Part of a small language model's weights.
Size: 12 layers, width 448, 7 heads of 64 (1 for keys and values), MLP 1216 SwiGLU, vocabulary 8192, 28.8M parameters.
Architecture: biases on query, key and value, tied embeddings.
MLP neurons of a small language model. Each row is named by its layer, matrix (down: output weights) and neuron, and shows model dimensions 176-431. Each number is 128 + 24 x the weight over its row's rms, rounded and kept within 0 to 255. Numbers have three digits each. A neuron's up and down rows have the sign that makes its largest values positive.
After each neuron's rows, "raises" lists the tokens whose logits its output raises most directly, leaving later layers aside.

L3.down939:092145110163114118172111148142083185083108108111121153082150120097142116117142147139149091123108122102147091126106128127173152179162100172104159112112164122136100125150123099101113134103108120156108123101136137119139153131113138170140130115109069093118092158132126120117116103110154153119126161140168129154129122119180200153102130112122086093142143105106115112140139135094162132124153136169124110127122159108143140130125103107148140145161098155150141104107134135152101122157127145144114134116128136147125163072126110135127119154118101116127121136121161129192092140125120112153101153105102098133139146156121169121164112159138130097128171106125127140141131139114118104114140173140073106179092126136143140127115169136147113143160126189102149137077131126120085093148134131
raises: "ure", "ural", "uro", "ura", "ion"

L9.down31:099113124128118114158139136117105111113084181118060129135142124100107106116110120148098097144135144121129121140115167078155114120157164099123134112120129151156070154143129135136195135119120129137070120127132159061163129142152102116103097143163158152133141154124159151170124094106111139148104147123118125121107164178150151118141155117085133155145107142120117134092147166140093184129157141055106133151167139141147167085104145151123131181102100104132126106142129141141110097152103116109142115125164163140125151114111160138141136119078117140092105123136137143163108136120134079169177139095146137143116087123147110154161119107110136095146143148169104127142097146123132134139130134120174170123165149164154119106122176154159109128151120112123127088101165132130095131124176137
raises: "zen", "z", "zi", "ze", "zo"

L8.down844:131118148074122188094182123130092147123107122114095098160115129152100144117115104127123141124139148115125108099098141065110114132094114110136116134109129111136146127131149129151115160139129111144171120166148086163108148160126162131139134127133131130116155146090127162090129140159116120155109136133124144128077115152157098153095121119060128148123146151161153130128123106112129166132122141147128120156159134129169132139075140139127132163169151079129084116096089133132129128116126112133114138137129144097140138116156116100142171160091139123129166162140122152083142121138150130137138083133128111129158125168132118170126104104082173133174133142093102118207085130120133104150126114109101150148087122143144134146145114151152163117134118118123101126108097146127079135112131081
raises: "ine", "ines", "ez", "in", "ina"

L3.down1092:132131101131118138127107119141131146114136106142139107131155137105147127114110169136139144103159099123142159094131168102118132166118126135109105066149097061131151077124158097106139126155115115153140118113124121141104127128164084106157116116103136091105150134065125115179147110144120137141150162131098134127112139125126104117139134087149160129119152118161130084150141115127111135123136113103101117144139117112128123131111093120087116093122125103112189146084131114189176131102138063152143128139118122129140153133148112161137123138110138103127130120140130131154073088113118146123137144099127147113133108117141138099112137144173124110099098151133100095167156088120113084091135159085136154127117144120107100111154087072079143136130193126119149147112099138126177092077132122
raises: "ive", "ney", "ity", "son", "ly"

L4.down1187:129136127120111166147148130150141133115162123142125123145126082140140171113129119122141146131140153114128117119088121135119173109127110160135131120124113123118071189153129131169169138173161118099147125139117128173107116153099117122120121144126075107141149121158157152133145130151108076123116158149129094128155132159126161111096159116083159115119138104114110128103168094082103150147089148125135131120132136073134131153114088098127126128094125112122112116149090158137140120120125122114095111165120101104125109137146140112109123164149115138126135095135094111068177172108106137146117119164099145125136099141138143117123119133090148084084124131146126121111071104139121137158124144101158158140117162163154113144131118107076093106105133106126102084110196133117148114134142135
raises: "gin", "qui", "ming", "wan", "ty"

L7.down964:132132095144112083117104138131098107180137123125128134135097112131130158136109129153142129121144123155124148122128133136171157127111152115137154089142091123098178139097127143144143072106110117125109163102144162099112116113154102083120131040136132113122139110140127157150155121084167128091141131108113144115127131086164109139156053105086169164132161136123081118101110094106155108142177132156086104117169151086136125124071145104139132120130121095131095170114132158140140142142134124136072142136145133146122132152175128098162107123126144156136103143123093112150128127117173127113134105125128162105144112147109115165076139165147133086104179120124109114171141171163082113105143135093174100166153153138156100085094150087112142148149119131103123109141169132133137124145098149
raises: "istic", "aries", "ore", "or", "if"

L8.down1170:093118088128091159143115156108138140175131129161117156141091110106109064112146107121129142153110129120137115070145122134132169164161150151109109131140136094127139145125138145181140123112149131126137127139117154161109126161106167110120134100122095098110129125162163159131147125087109096129124145152121165133108153058095162154126145109168110150105131096142125126091158135076126133124143160152140156128169094118107116137116140145165151105119114131131095149139137119120134164107162152125110112139115142128121138144121088181157076141155116123079142131111116114133115129141098101130113057131132096130147165133115154123189128132135116070118182138098186082158134105118109151108108131117184152118123156181111151190130138125101093139137127114114131112132171109111117136152085139
raises: "rus", "ri", "rian", "hara", "lov"

L7.down575:146108112107111150140127129105120129129104129075144091130141133162164162159154128132090153127133144169113134151166137122121143107154173148093138134160153138154121126119135107144113138145109140114107108149146103105159145159121152108109118117154125108102102134156123190132151156093129104111129082142125125117148175125174116141150170146094101123141124137145096091129097067133145100138139146145138104118104140091177101138157116109124086138132107134109126140106096089131147143121135144122082089092076150172122113131132113139088127102163147143103090138186099129109154137105108126105120177148099129107113135130156121121100159118120143155129173162121109154098147102132091114170089124118080134152080130121170132164134109113160115101141086097157091129115115129151153143109130130
raises: "ard", "led", "les", "list", "ling"

L8.down508:083127112154103073133147127106150138142109088151132104138142117122149130155117129110129133108127147155136121112113127159096081105161122095124142094108152101148137130117097169137147157085141129146132116127128137154126113140144094146160141094132160109144105121066142131149141102100129132150094145124165169138089147152136115113136090105122131176122117135136143097114103105153163144145104108110111107117119197162154092165147152128100120159105139124123141143139152100172115131172151137144153110128098143123106141147125132109126185142137124126150097143133145120140117129110123087120156169115138085120112109163114109140132137134155121159108195170119102141154144122129115121151112113102118107159112120111138154115116159187114153139151109101158149136125140154131136142138129117
raises: "ent", "ase", "ur", "ural", "uro"

L7.down379:126143114146135115131082087196138124143146119134143109177134121123107094129154072136171143124091151125156128116142117117128106104110114132142129093147135176105139153107184145135122112121134145140087148119108120116132192140153111132147152156116138122118088176093146145117142160132115123111115121111107141119144100096170112119120110148125143099157160135100098147107137150118103140125204100113112157123081163100172135108124133170133117100106126160159111136101120131139121099149134142082094117137097118137132140102142107134101114076142119127168135131157098106161159110120161136145166130161126133135147114164109086128153125123107134109121106144131116133131147103121158132078125136140094121124146110145164135115154131092138108115115115153145165121162151141128143128087126152
raises: "log", "logy", "phi", "cular", "sexual"

L9.down1134:161143148113105113135122102156148093117109178148138136141144179087172132137105102141116136151147173106177139116082174128108136122148144145120142139110104107146090094116129141142163129141126105082082117146084102099115164147118127156105148137140123141162178094108154108127122128127106144169103112113132132096112152119075160102122068136107093114142144123081174153124096102135142122149151111131177092134134075095104125144103113103132106130090092094124113108199182129103154122142139091064133203117124133152129149118157117120093137158105111121126143141154123139124110097116149112134140121083118107130136134122142126116122140158193118145150162180123148159138105088112120147117088123110109138167145146141147113132111087146124171110107150128116111163107113156137139106103098131
raises: "if", "ix", "ich", "ong", "res"

L9.down594:149148107137133112164110148109097134116133088140114113109137125146131131129143121103166135119099132097132135137120113134095126137121114114101131137131161148118093174091157183136162168116147113106141150096147174136164104170108150115163116146153129105145152134129124162086131145150168084114136121142092092109077115079107143135124116132113110139130105150138145077122150119127156143144183144134108134143118098144153154151167150115097128141142149147085108122134130082127081074131132150152121124110117108099121142116137131093095159155115137085131148147130129101134116142105061117135136147119141133090140186103135161188113088113179123146146134117173138146144107138110111090135093121132113139174140153094190145126104120141107131106139145141148119107130200153152145127113125147
raises: "tory", "ring", "table", "tti", "tion"

L7.down440:186127088093116156125141152120109143112107094116154100126128142147104075121115107128171160084087145115147134148120132127133145113087123156114102122112139131129148133164097120132145135115093131145136143145117107122068116138085147110095113093121124111097147106115134161146085102113164099117083126138116134187104163136110145139095118139118109122143145115125130133103148120143100102124165123160144182123141113171108140141084107093118119154186125171120138118120113132126140097134130112106109171111140123133165142118134147133105156133084129132084154133144125085115133130165115128162129110160111128113157151124080090129175132100162144164142131127167169120122114113137111144145167134133110130149126133111169113143131110117128168138111085080134126143173109166140136163145114115
raises: "ful", "tag", "tempo", "test", "verse"